{"n_layer": 8, "d_model": 512, "n_head": 8, "n_kv_head": 8, "head_dim": 64, "d_mlp": 2560, "vocab_size": 12892, "activation": "tanh_gelu", "norm": "layernorm", "norm_place": "pre", "norm_eps": 1e-06, "positions": "learned", "qk_norm": false, "attn_scale": 0.125, "bias": "all", "tie_embeddings": true, "parallel_block": false, "init": "uniform", "init_std_qkv": 0.0343, "init_std_o": 0.0, "init_std_up": 0.0343, "init_std_down": 0.0, "optimizer": "muon_variant", "lr": 0.0122, "lr_mult_o": 1.5, "lr_mult_down": 1.5, "beta1": 0.9, "lr_head": 0.00649, "grad_clip": 1.0, "warmup_steps": 200, "schedule": "wsd", "decay_fraction": 0.736, "decay_shape": "linear", "final_lr_fraction": 0.0, "batch_tokens": 131072, "seq_len": 512, "doc_mask": true, "train_tokens": 1279000000, "steps": 9758, "dataset": "wikipedia_en"}
MLP neurons of a small language model. Each row is named by its layer, matrix (up: input weights) and neuron, and shows model dimensions 357-484. Each number is 128 + 32 x the weight over its row's rms, rounded and kept within 0 to 255. Numbers have three digits each.
A block is one neuron, or neurons of one layer that tend to fire together. Before each block is what it responds to, as a language model described it from the Wikipedia text at the highest values.

Description: Surname-ending word pieces. Final subword fragments that complete a person's surname or name, often in tables and lists, such as Cros-by, Carl-son, Cloon-ey.
L2.up152:137093085162136131158212141146116121142126171117095082124142146214068120146131146100119136109145184130094155104083200105159092108099106069110128159128084135108102139142126164110118138105124145169158116123178105176166119103115150132090110143160120174158148136188132105100143151047085133106041123118143167076103132117134146073126184135143140129135204081176085162146038193156100121049134
L2.up1189:119116100125158152131255142110144127103148183088115102154139098174093176098126136045146168079107157175090130134127159220110136076126134096120141122163071094080085115122154108155107148157138127164141151142118097153130145054125165112132151112147148142160088138114115104155131174098088169087095105108142063082119175102163133071107119162108172066111138158162042100164139078096092203158115
L2.up1542:134093099134156179150182120097161156100091128148137121101119109116129115149104130169129110141069106143054112080135157155140124105124132062063100114218095113108104138164198151176110110109162144159168101123118023172164123142119201135110167151152154121118138128123150118154139144102110180093150120140092156145095153129159113184125123124061115107165137184139081142117111107139063095083170
L2.up2183:118090112144106165129153156113198189147091180067155080143107137106108095126095181052177156111138170150186119141061105213080096116128141121138159138132100086072152121184154136151076137165058103123142111155119052105104137106119154173116110105109145104106131147108135100084189114121042184135175123117087074100135163157159168164108119163115152092105124147127148098116142092056101143139182

Description: Table cell boundaries. Fires on the pipe or pipe-plus-newline that closes a cell or row in Wikipedia tables, usually after a number (scores, votes, times); also on line breaks ending list items.
L5.up170:129110128149155139123112136104136104170130155153135113100122135115138107159081051116162120175069138150185155089149107157123139098136089108136107148152135149138137182105075163117106127098119093148130150147088139099102126073145092086167144131118096093144093112146103131097071161100149120083116128106108122136176190167133131111111122108148120136116087169120121113196189152145124155180158
L5.up249:158106105090149151093109154156084117161160144130138070142096121120119123132110156142137154105105176145162103145111133102137182122165133172143106176107107085179167171075138140126094092167141132130146161129127176137114187125112132129096105143127146093138171140144087098117087138145092103148118107114089114106098129105163078169165106104147117119050125144127184125136140118140149131055081
L5.up366:119081110071146140057133126155125154136124101099106153080091153099127149164113144167158112134150107104166086115134168121086137124109124128150124133111117107119101137152114154165118137121079152148130178144138133069088146104126103188126122133119077177136144102114078146118182199202152218122109131137162190125141149146078142155143136128145178183137180113136050203093148129113115141159127
L5.up1008:101132108104162120074130124133192124145141120132122155134052190097135153108144164203174136105077080191130163145124122077150134072095196143137076172090070046131156098083175113089091141114118157152160145100087117105096119139149105136111102086100102116210202168151136122087142144143097151125178178135137101169068127172119171111144121104174095128152146077162119089111154113123107124105115
L5.up1228:107090076115136125131131149129163128136152159114155098140143131141180174104118121111233112202100124125125152135139095156123127128151188119109139116100120131210148147034167065089126105115129114101120098142112124161092080142133108134120112098130077125152095124131109056144110168122091149088116114138138129123154159146130079090125182123120096117123141155167108114126129112124114143079112
L5.up1505:110118196082104136160090236060149102106105124121067121096112195109112130169112151141109121134119078170078123145109189122141136102132135134074127108152132145165139096064156139118158088151167089119121153125092205064113127090150094082168137103160114148160179108115174152140118094193125091068127116116108121144058211113132071089114149045097152128100085149074098062175081122159159170100143
L5.up1635:131115095093114095101104140125134146083127184137120098089078163094218125161130104083134138106127174092148109150138152104140144141106109077149098100153112142154120106133119127163091131083141117174190124156186053117114052115117113142112159151122125150113170117081112089100095130112060205151142177124162106140085186147131158107156144069167124155124135129129111136101172120136123123181114
L5.up1681:148101094102160051141137107085116098105137112133130161125109180164137121123116158112069122127079184109121067107169177123157135121115130099131157118153080117123216160117114099178136142073146126108181054124160129163107112115130100144105207081137089135125105145128067098145082117161140120166156116080100080183156125105142149169150113109158138104108109050121108081116138132095142063134143

Description: Clause-initial subject determiners. Determiners and possessives opening a new clause's subject noun phrase after a conjunction or complementizer, such as if the, that his, most of.
L2.up67:124093088128131142126065144123164120131101066128101131112111135156115109156161131148158113128118106146130103122109141191118102122148119082125077108141079125103144114104104134179094131145145103118169170128104255171162110137138115093159169141104092139132109203127124096145141198124117179136131085163109159147118095130112180098132115172156106085128096101159103136142109151134079153145128
L2.up1202:102084144130064149096165151109111144155138161116158111121206089106184072151125129133089116105136082165113104182116174132150126071135134065115077171229108159092151073114152175122157122190133099137119083117090255112120138130166129069136152072126085187117108198148127185088099143166127123159154145128113177085103089189191083196110119154166157108131129150143081092121152129142122128117090
L2.up1596:138138106165132110091157180126145108063134171123087128126172174115110100102132096090136166151130085137119070133091172229151104073135143133137045108156190152125102125116105073165145090095114173080035091166117235098106151112144079138188115104135145106122167133143099132086116116102132139081076169166178138068086126125138144142202051139118179120140157098148143128158131209123118145117131
L2.up2424:156136135136060140106138121105153122081129153175156078065101150133130178108110134170158135180050081119073091160119114202169168135151121184161144152172131121046127137125163138161156077145060081159093085130139130137128162118118076166124128165186179096151064082108153121177136062120136147103120159161123103118047115142157133150116157108152143150106128158100120135147073138092116150121174

Description: Article after "in". Indefinite article a (sometimes several, various, many) opening a noun phrase, mostly right after "in": "traded in a trade", "in a 2–2 draw".
L2.up151:130152178145160099058130124144123112123107132118175119123108114111088143159093119080163168146159141091142078143169117137184115121157171137100103124051147136187135146155156107118091071172091132181141165109114136142123141113110161094080127134126103113147191134176087092105153086139126193117142143101133153128110046099161151146184113121146127091102152159120052198114184136123123111126091
L2.up584:175125178074097063120106150139083127196147090184146118139069089066078113121110103128118112131131137135138132098152154142154092109147151146096152095128137138188178187137130129157117128099142120117164149087140134164112206111155134079100116122090143180168134133131151153096123125178111182124126158051126163129126087132146108123118111159117069121085092072117126109112167170153097124216176
L2.up896:139106167145127174057104132140117119123134171109137085136125135149083123109182114155133114104086183127164167138189161168120096146084130124114110121159177106126143063144105119076138079103106106163138150151145054062092157122107144134080187121172169133134204128071176093049118124079124065173053155122164111123086156168113123129085153207102087169159136095074091117118105159128100133154158
L2.up2465:123121121135167168152112088089160139129086164063164118142147068116097133112142111094158117142112168137059168133108177116148125155121113137121163173109097180123103175139100107146138102200083103099086113108146117154085150225203127102091145152143141202064106184124069027065158161191110136142132182118124109178084181148144130073118123099128100163097111184107083114104172192162078105146064

Description: Initial G and superlative "of". Fires on word-initial G/g/Gu pieces in names and words (Gitone, Gondolin, Guam, gathered), and on "of"/"in" after ranked superlatives like "Best Albums of 2020".
L2.up778:140161159142126091097118123105197137151101118096084069098110168109100149084119178036131143153177134189146068116125189176133157152120116162128082138115134068127189134128128079185135114147197165146138072182162130080163124100165118177071116085139089124053133142155197161089116091140099149091129160077125148128129170155095125098086133161123136090129167125099109123173075181126097142114121
L2.up1031:110182146203139111107095136095089116133114111131130140134083125165138134143153165062109143173163137152125145040150178177136164139123182143055185159094188113194162109155136125099135104111112174180121176105135083140135160214156153127110103109104104134150095176133088094140172096161087154079126152138148114174134116177148168125134215102133130155143127109131129114130091117112155139132125
L2.up1708:141131146159134133100122125160092087191134129166135180076135163138144116105117132172113197096139134173125092073141164162091122090129082128090152152124076170140100105147137131119149109173114094100149112157107105147071108164123137138116122126122115215059133077094162085147103141166120113111158167151113203103118134098136111143127116166155067111136177149144138075166101146105084184070097
L2.up2556:117150080128133129088104133131100181179128135149073159123116116095144105125162169116096127104206130178146152110149126168097145118098138117128076116102149111121124097138160134082137124127116102072102035151197095085178148074136100170145081159138128118112124110176185106122104145110126055121144185114078102130135150119189125115019129127153081146146137162118096144159144156129101136097140

Description: Indefinite article "a". The article " a" (sometimes " A" or a lone "a" word piece) mid-sentence after verbs or prepositions, e.g. "into a mood", "was a professor", "anomic a(phasia)".
L3.up1378:112120095133126124142151138114138101152139139153168080191159140134128130112192104115108104119107039200084086116059116114150143144107140094081118175133128154163109112165201108098106154131021170180138123109173132145136076117101131072138122112169177186106137124123081133157141138123091091146139116108126077122117118114129127098069092138111102106108166156122118151048135097108066132128139
L3.up2171:126078184160109118156096108116162150136126086087101174166112114133099184073139157117065123145115102194132149119112181174138189177173132166158099111107076164080053150142112106079172081175174154155146099094144155080127095086166108149145146118117125129155133151130124131148126133153145064142094128108103122131154141148134123142107181137169126136111108111133121145076130076148146098136139

Description: Table cell digits and separators. Zero digits and empty-cell pipe separators in statistics tables, e.g. a 0 in sports stat rows, the blank pipe after Turnout, leading 0 in 0.40.
L2.up428:108138135144143142170154129143126167130041105123114177175159085113090156092123081176147079103181099147148113022146151118218119102168136125116155181142161138115126135138137086170096143189090149122078097095141088116129096175211150178119155102114097108115101078153126119091097130130158103102077158146171141125086149165128093148155124176135133083071109104097153147115111116148126116114098
L2.up489:130114164106144126089098116079122190144166130142121152128115121146132108105150120157117108179187091172157117101043127115176125106132110111153159127143077154128076082116165137141101088173172114121169106137090095099075124047152134132056135158111067118123140088130194096080143151138142154205182150159139185124115106135180152126148126174122166143146139150212167149067129131154119109138088
L2.up1283:112105199082150114113138090120138124172120090112082128122135129133135084099161137163106101072134171186116130083159116133187091178133122101141118168096138091157160119119124120093123141151182175149140143212154178102088130119150100096160085149122130078090136110164119117152079088109090195150093116166170127132154212130133108186145130109188102122093090147148123133118138178166111114083163
L2.up2536:146150149103116156111102099117144168078126079144154164118103087121131114103107077152102146128077128151116090129051167167113115088132083112126086186080098097110055107134125120142140112177121157160150112093104107119082115166129132182107176104143116143179079101168166094113081125164108125167126125152144153231153173174164203125147093160135161109080118107176098079141156107082129121121117

Description: Word-initial capital G. Letter G (sometimes S or g) opening a word, often a name after a heading or parenthesis, as in Garcia, Gradina, Greek, Germerode.
L5.up522:158197152145118088174128116153137128128088070134132131063070148196112118132167195106082131089223191119128125116148120068029137120051168127130119092131125089123119171132098113106103119122161133129132092129155128090133130139156138138179133185153131116152130111140128101133108068186119169157126079159100126148103043140153095147166112188113190132163130206122166120105115115187147140119150
L5.up1223:076100203179128122144104145120084081146130097084094067164140143087129131073118117101145148110082161148053147170125189123116143139144160155075154112125137139127152081152109147098144117142116132111128174157099107078150115128151153096136118157177146128120102164102133118163076129152164110131162134082106155150142166085101158135085103117078114152103146114060119088087133135092116099156116
L5.up1290:125085140177126112139139173111097108158162151125142121119084093155085069097125152176096149151087045116194161122197151190093098155144157160077111093098140163099160122123109150163173116110145131125121041077091170091101134132104122103147150136161152109150094187137129143142121156201142105146100121111113178119174196152034138128111119147120122127120116114113070122176156129116136108136104
L5.up1437:076164168112160124120125164097155131124141184098172135123045048139138176149147170137131052102167137167054087175053188192128109162076131140148071123098104084149124144178128153087185088098108123101100100143128215084090138175180096118089100107168117144092195078148228140108177089113131123115113187091112102080149093088142119082144149198212107148061167130106107163075127205117123145085101
L5.up1685:069124131130118094130175138172122105125100078147097152143092143167121102166186082187163136101098174113131142163076136172132157156143157161164074140140118164069130116182082108128147191136136131108119154130099120091145182147108150125110132184147160151134082134094193131178146147197100124168132116083119196121131083163152127193107126142213067187084091132115096158103058157144096177057169
L5.up1976:146109142220188120127088136098108156176092104124113092125127142173107156115146131173159188122120100135102119181117124120170143114033096097181128123072130177127123139143133051120138090159086111157131150074099153089173103122182111120091110091092239118101088139214178052188137120153151139205133157140093157153162089159134073109066128129133161067132108095103150137160117136114148125146107
L5.up2445:133091126147132142148157140120082091068146085163119129170078191144111127149255078145199176151143151146100150103163095164134111151133153071096130152117098142104146099131171170076114148087092144118134117143130085131122142139185097120116150151101149110143117125154142117145207160114097124121138092069127131154136105159113163124157144144129157118115172117104138137053106194189058170153126
L5.up2526:120131169167104152102122115118130127185149080174048057074141127138170144172190103211152139132104118079131114150131120188091066101109134185118133159099110183126098043132081155093113136108140111141138114179142112181092089204144128122144116190132169105128142152171161120121107151131142143148078155131108156086094102184132094070118147137097140168057133167103096103143039125103109169045155

Description: Date numbers after months. First digit of a day or year number right after a month name (July 1861, May 18), plus word-internal pieces like Wil-f-rid, view-f-inder, David G-orski.
L3.up142:082116137104092077137104107152147146126159174183166149141155094110136093066118081093093075204122173124054105117097115110113065105131161089116096139119142112044149137128154070105102093128121165131139093122149119108090125128140145149141127150179065160084156133140166145167123126141090139153063151150131187136148124104131164135135075190160111141108114106072139166156099123105183069110120
L3.up981:082097114157176088108136153160142130183105055110066098139078143154162132123149140162111137123192118150113146159160125152102191095086122170070158162077105106159140163156119129106108124068130158108148158145137137105115149125162178107097128155086092114142084103149140066145091167183095114135071084131107143146085147150125135183098130112096169150131112142122132174083110073111178156125111

Description: Wikipedia table cells. Tokens inside pipe-delimited Wikipedia tables: row-ending pipes, digits, colons and dashes in cell values, as in track times 2:49, scores 12–2–2, years 1969.
L3.up972:081167150079137083108156136116105110131144127120158195177178200098143128191131136131044102120077158100087194119173071136125193105151143131128054083195143111151085137101163097101094126098106073162102111102111165062134126178135118200107133120104132144172117176161120109155138129172116135080178203142075120094152196143145132092139209137094108163088080124093101059141139129088147131152135
L3.up1585:153090144090101139128151115100124136135144123121122225160116123113089085120069124114069120162134073114159165103157114124126181126141135158178107139178152105117138161096154048112193078122170147177139110113129162105109117138127118167116091089189136184096101090151052144173086165154103145114137127104101125113106120128160146128116149135121132141137113185138098083171141204127182081097143

Description: Finite verb after subject. Auxiliary or main finite verb right after a sentence's subject noun or pronoun, mostly has/have/is/had, as in "the club has", "He has", "the quote is".
L2.up379:060110167152127084185130089094141143165154104109140094050147150105136088095157164077140123144110128196099092139111141126131125172113115130124157034121147097110193130159091136138152115113158153142144149087115127106105197097084132148069098147158097160113105131123208131156113143100134181161124156076113113131124177164110127149146093131157103084163109135119144122138105089119183158081126
L2.up660:101097139174183090133151107100128132175117201116119151125133113148115141144049090099123164197145134083099083178140103150113134106080093148168107076141126042177101152143140124115096148166152145134179186126123161146143135076142127098112104167112139130149127160134137154099167148142143118088088152097120113130064133128118142084135075104148110144108144109139171132142161125112127136144119
L2.up684:129061152159105057090159145091145153131137156116126092064111135131113165092078118077063142123107135102081139080137100218115164060160133154068107196177109117132121169155098137153119139147161059179134109129097066122124165167141097102129091138103172131103113191182089134126100101218142080133116150175179044119177114103177203106067128119092137074139164088093137104088110105157117129126139
L2.up691:137103110128138142174133059121106176130211159148075120104211183118139154107084077132069145072167161162141085118118115113166132105125071099160151071147103155091143152103146089120084125136152105113157090194074093130118160157162155154122110176143138137128083110128100136123111145137122121150144180114136061095162099135108132099197095095102149066092118176174143107174134092191167139173085

Description: Place-name word endings. Final subword pieces that complete multi-token place names (Madagasc-ar, It-aly, Myan-mar, Bomb-ay), plus some sports team names (Celt-ics, Kn-icks).
L3.up285:131120139131091139109152160146128117162140133152161172095183141147083157105068068115132095124147158134135143159120157101129150148116098155090101174127146103168138121111143120132080130124131166180159123133114103147105124152110156079061178131113107122122129095091148156179122128147081171117133090165037094133152163169179129125090139150133209099130127123125113134159118127101107154164126
L3.up1844:165175128149052102099162123081145176123085149113134168128163113128095151052062112138118154125140134118120163150141141109148182097132144091094111150183062107104111126122146115111198173101161172123153164092097133183151113195152127107077135138100112152103120106093062183097166117119102068109110163087060094098119158161136158064099133126165155109102151136138196141161141140170105156145125

Description: Pre-noun modifier tokens. Tokens just before a head noun, mostly an adjective's final piece (refresh-ing take, coar-se serrations, p-ure love) and also "The" opening titles.
L5.up617:161161180064155128128055097106128107158091208115099151098107197139102099142143161133110101122079122112069130133138124163113122136104165151072148150187139084106107066144113090159127167178121117095130094200127155156166159137118132151112117146115128124128121144155075058128121146144193167156104207163126126070143192122082135116148166142137133102153119154166126154161072175162202132124095
L5.up881:129125156138099119137086153166117160154165111122135123184122151094061097086084154131099089123158103131120063181126123073105092099137175154208093143158114126187114100105139065095151148115148143218092156111165128175105132179139130152130150165149081130081126153141087109148063108118182103141120165105141145120163163161144150118076105146131123110125105104161118100120229126088126187103160
L5.up1081:115055187127100137144120160162125153184110121105139166112206127122092134193115087135099074175090117137148152197135108182178116089175153111131140139131065124196142098163153075160155139127084133117142116094156144152093150173168117174162102138125091145078122110123107119167097132087120145116078133113087200105157143183132139103175127121108086105135093125149120114110135143055169129143173
L5.up1098:122140157162138135095154120127111152145146097135128091117124154062138163081102142143099108100132148085138046164146110179105122122151113193158106129171133124115164190104145101135144136128075147162139146096121093138097086116175108106125113133136108060065115136112130103138118182107106133199171109120113112205113182095068159124118127183142064159105165109114178167100114115102150139150159
L5.up1574:150115158140104086094173141154095164163103126144107166130147115189121101119182101120149128065133105093120103128137099111117095181130165132233111151171117141220096154130141105112149138138174139137124168153099157122134127123113112058087073124161123167123107181150111163171139126118135073110146137073067107138109162188082152115123120126161118152119170156150102101141139140120171060153111
L5.up1902:140135144167143154069145089129100113188142149155143123102130174129196104124159131146164106101170102116129137122160141189136106154163170136189119133159123091112121112105132123153091125139136115151119136086066178097114092149141146085147096181160112128043133117142106174119119142120096090135090133106104109092181141157060125130118081061100142121130139120151109099144121135083204106104140
L5.up2341:155124065110114112091145120209138114136077174116081117146144107146091094149194099166115100084069094188103105134153053169148077180149112146158102125133172182165168178098099110098196066113139124163109179171106095096087119108170113134096130103171072162128142163146050096133112152127189085160152164103093106133131105153055154132129130180112116133137116123092054093092142095110121162125134
L5.up2394:133145158159164147138099147098142102124153157149128124111133154105073141095135120193149084117131160123073113167124103090064202168152138186165113103137157141087092157156147145128154130132136152124077156128072133096075119222134143182112152132109140119097122144140159103128110108089106112088146120136118152156112095177124156193102108176123168112032059126146131091086132174093170111103157

Description: Table cell separators. Column delimiters (pipes, semicolons, dashes, thousands commas) right after a number in a data table row, as in sports or election stats like 2; 0| 1|.
L3.up330:106165107150133170196104147092146101092096162187168126146124114132139131132115142163166127111106142151136162136099091064133143150120155159148169113175140136150145096099163145113126120148138065078141127128168158095133110133144126125094161129089129139158127086145094157167093123116122163073130155173161132100135098135161151127121139157219085202118142145106110125095163156151140070115089
L3.up928:073119124128111101169155168093145121119081116176105154127095105123166139054134109133149186119142144126090127110203141157159194145172134113095115182150122157137120064097120081064181136092189113145157118123161065110111120087187067141077124125076120157184146118145113154168119161166141120111161113165145078108093169129096107092150112109139114155124151087125100141171173054074158081144111

Description: Line break before list items. Newlines ending a heading, infobox field or table row when a new list item or row follows, as after "International career" before "- 1994", or "Born: 4 May 1908".
L2.up827:101072129137090215163127147125105106142185087134141113135104105167146139153098188149122057119153163079186101175124169154144122096090125105202107099134134103156112125140130185101126128110109100149084078155145068121134145123110121100103128130155103110109181107151130166087175167122133093088127119076101069110128142152143037111134170119144094155168150138064172116158099123158113108100101
L2.up2040:148084081174120152194096139153061117136150164202123074124109096123100136106172071131110131140109099137137149197152115130126118123122069142099106124156099136146040137135101119133137090107138144123072165082150128135133054150106150163162104111148164087128171201105128158113151081149162090127118151137157096085136043165134112168122154144082116102142069131124098177175111090091116145140122
L2.up2233:126119100137126114148106158100123166172118094151062067154163119085123165108188169169161121112130144124144103124131169141098157143175111072084098115104155092119102131155113148065134067135108111190066136126058079127137070189150110140116105122125128128086157079150096216128169115144080201105112160085070156080124125169144097127084164112142156092117172138145144182114175124079163149110110
L2.up2326:114104094153070123111156143125121137178177211111149148158154118118132077040154131145154098112175120141123106100068165173099159115168109104167166118156107150107093075106133098164147126146136148141126171055110136095125147134126092099135104150128157116087155088163145165144068172166130158098123157168069088150151140124113123190108187122134104071141148162081074182116133146089156106080180

Description: Evaluative degree words. Quantity, degree and evaluative words that set up a judgment in prose, such as little, much, poor, extremely, good, pretty; copulas like is and was also fire, especially after there.
L3.up174:166121173136100188102141128145101119044162100099100123152159122104165122134145087142082063127104134148111081068135122164151112121129142165174118049170074114178123155116193086117119107118084131137138108139133173114131105139136150097162142160152108176147162155132103088101185195115143126161104127127147094090137096141107145100139127145133125111184160173105119084178112168143145055065147
L3.up2552:085126075110187127125076093122138145105189107124127139213124105097143090127086127128100125110104092091077103039118123034162155143148150112114090116121110132146163174119167128099160147156145103229101137115137105090086115133032147082153112136105096144068164147111082127114131129130112085145169078173080082069140128089165119135100084139128193136130133119100143133132131125115177127148126

Description: Predicate-opening copulas and comparatives. Copulas and degree words that open a predicate about the subject, such as is, was, became, more, less, and adverb endings like substantially.
L5.up3:096128119137087103144143168139109168114149124101036130173165099133131093094131098123052198174154161046164132064141116090106112133121096147160084150132053149126127186116139182130140090170119153096131131132130101113137134031105154166139138169126111106104142128118110096130139097146122148121197144109118161095121167152152145105187166076167151123097098122199140146133084112114142145071106
L5.up253:177128143173173120198193145037147046110117103140107054113080123169143162117085109068129162122075091109147076104146134064180055100147097149131073106092145085154161107078173117132101127143178106162085090083095072122123110124168065112075172148098169065136169163127093176102159107162161141143115186130144169108121139162166119174169140137123161090170145116117172123081108109119129155064160
L5.up521:096084159136125134137147145137129113151083065097150133136116117165084109123154168155106154175123130108134101072115121116132095129137154089141113120125102041140117127124100099149104158209111145142099059127088114122130132091135086137108162173168118125171145146108033109097112134127159109135124199143152108152076178105099146192120145094096188170154149155097142171192126087113104136160154
L5.up1554:155131164172158083112200128093127136180140141164149161107109125067149104144112158133114152144166162173144129144141139112116131153136110100164129137107117174136088139131144143123104122169071121069090135145145119092187072136165129141086151115178119091183167132148136101148084166138142087142119144127163147158073123173125196164093131192137106144116092109127060148109134153128118182139167
L5.up1595:125102139100107087146189135103185112114102139071120112151137179163149117111098157127041150130088090155171114071112145118131134132125139154093116104147207087126127150101120114102083145115121134143119065119066111122132145093165066127158140187174134115132114147146059052077085146126144136119127167120196174128129117117136170129179120169053178115141137130060077119148184130114075149123112
L5.up2317:150119138148116093116146121133134158163094162105064150140110113148127108096158149077046190091157095106106082078087196107089113148097134116120118161114108103161101142120149109161100146112083078158085147172117146133092156173173163131188167115123119125168115172093095134107109128207108128127096123123173178119146183100133113084140148118135133142163118117028133155066104130126173058085147
L5.up2401:113121143141087153125088125138127119164093163121053150113116141156169105131087090180140163120099077084138107181140136163112103100159164080186150082161165105099114106123131124091134104123116100145193085123113137135127160121142068162131154163079099156113153061113104112118089138130162112181101200129170095148104144134138150128159153129115140166189142106059093084114173130091096098091139
L5.up2487:072112102118091129110148088130188108175123104142125118094124158125146129135161168153190137073107104153141113127117174154143120159131142128133172167154135150169131088122096133157126088135127115133143127108093084126125149159091141146140160166199129084151085092136142145131107192050123087179186157112122143131134104108138100081106112160138161127097039142097142142114101167151150155081109

Description: Predicate-role linking words. Copulas and role-assigning words linking a subject to its description, such as as after listed or described, and was, became, named.
L3.up877:101139137200139112137117161112158090132162145131137163161131134119146182114113140179131161151143167125066115080046108147149092169197110134081138123133131155137114096169113157180134203083075134160149099093134047130123088108108116140138203151146143150111120158138161126109100103128154075141135095096147072108142103172161139109169100145174153182130189114162107114116110133147105104101159
L3.up1290:165135161176162087157100142137208165154090085162102099128116180103141137113110170096162115076122125093097153149073141145115092122181186130136100105131169168153182136089140092138148104121133100130092108118154121116112155104136175138101108105142130126122133103140114169134123135107141122093127152083124138047089076124168179100165171166120134157102115152061103152178167111116062167154129

Description: Name-completing final pieces. Last word piece finishing a multi-token proper name or number, such as brushfin-ch, Math-ieu, AR 2-91; sometimes suggest(s) after data evidence.
L5.up263:144108167128101169120073173144154131128123166151111155064203133157135075142159154154075169173141095155164138117133096112145117134108164109164148096102163089112090134094170147176060127168162151073113098166090130077159080092121145145124165111156105103142118151068102106136107154159189195122147094151106102178144122149095128145099105113153127142150131114059127104116100137183104132104085
L5.up351:097171121157212107162134109162116135117141135120108142132129165150130170095069106080137152151096094130105162105063152141035133158173153127114151192158149138140165124141104115162155094154144141133133136168133215133093121124138061086121158123100135123132088122130149163143155145116118128119128146126130145100093156049177145118162131118133127118151162067118169164154119141160195169094136
L5.up533:087122064104101154114125112150210095125142108147129157102179113162097179139113149121126154166134166130111122156130132117125102123149063090147161104120150163188137131140138145124106152125164132138059119073085101158114156074165181108150167127106151155134108117124126118083081105095149119108151111102172138090149143142103110198174122171142158100125175146146126111162108165106128101094111
L5.up875:142136153212096130136153140175105125114197152123125111095080109156123111107135109089119110187128200112186052163147165098105152163105143127067163177131115065077177118097171170151112179159111103107084121112104075164094109160079098142125142132147121109112197109062113159142086148102132143115157139134118150115128121145202151150069136121148113175119129121174125142163249091151168127125140
L5.up1369:085154074178132112095164090142154194115132115105176099193138145148132092180127073181115165148054155130133148124140139092085164124121126102105168146120154102064131129106034134070123162155104078136060109155068075164122139128117170135087110099116108179164055106173136134114127176155105106081135102136175132148133145160160160118158107109159146183159144175220158182112139127084188136106145
L5.up1881:129141146134138077115096092136152079103124074084092125131163098122136157097135116148104145167134157116117101151142157137108136122178094098122131149082156151164049139134170121112121147125175131160176099121095105163118197111104172105117088129157142176124097146099142128100131088159152172100109193191206124124187098161177074116178140093165109106182091154099084142096197139138142115125147
L5.up2230:104174181196117163094147128090108096172170135145112180159138164182130116123146125152174086098133099094109108092156138135137156138106165157144169118151150171127120119104135149116085113139154149174128064117109148118104112122081151152108145124126131152214090179081095129127130126064156095183112104192161162104174115166154128127097084063122163147128158144150091150151127138129137161166118
L5.up2419:173161075177130114083142128095122129100156070105095137133146128153087132109092099173143147155120100087109139118139133112107136093202175149157139176100106129144126169104140137099137098131184124144128096137142175158105107072123119133139109149171085146125100103124199125142133146165086130094189051090153119117190134215191150099130128128118141158072125136128117108191161098137130171146136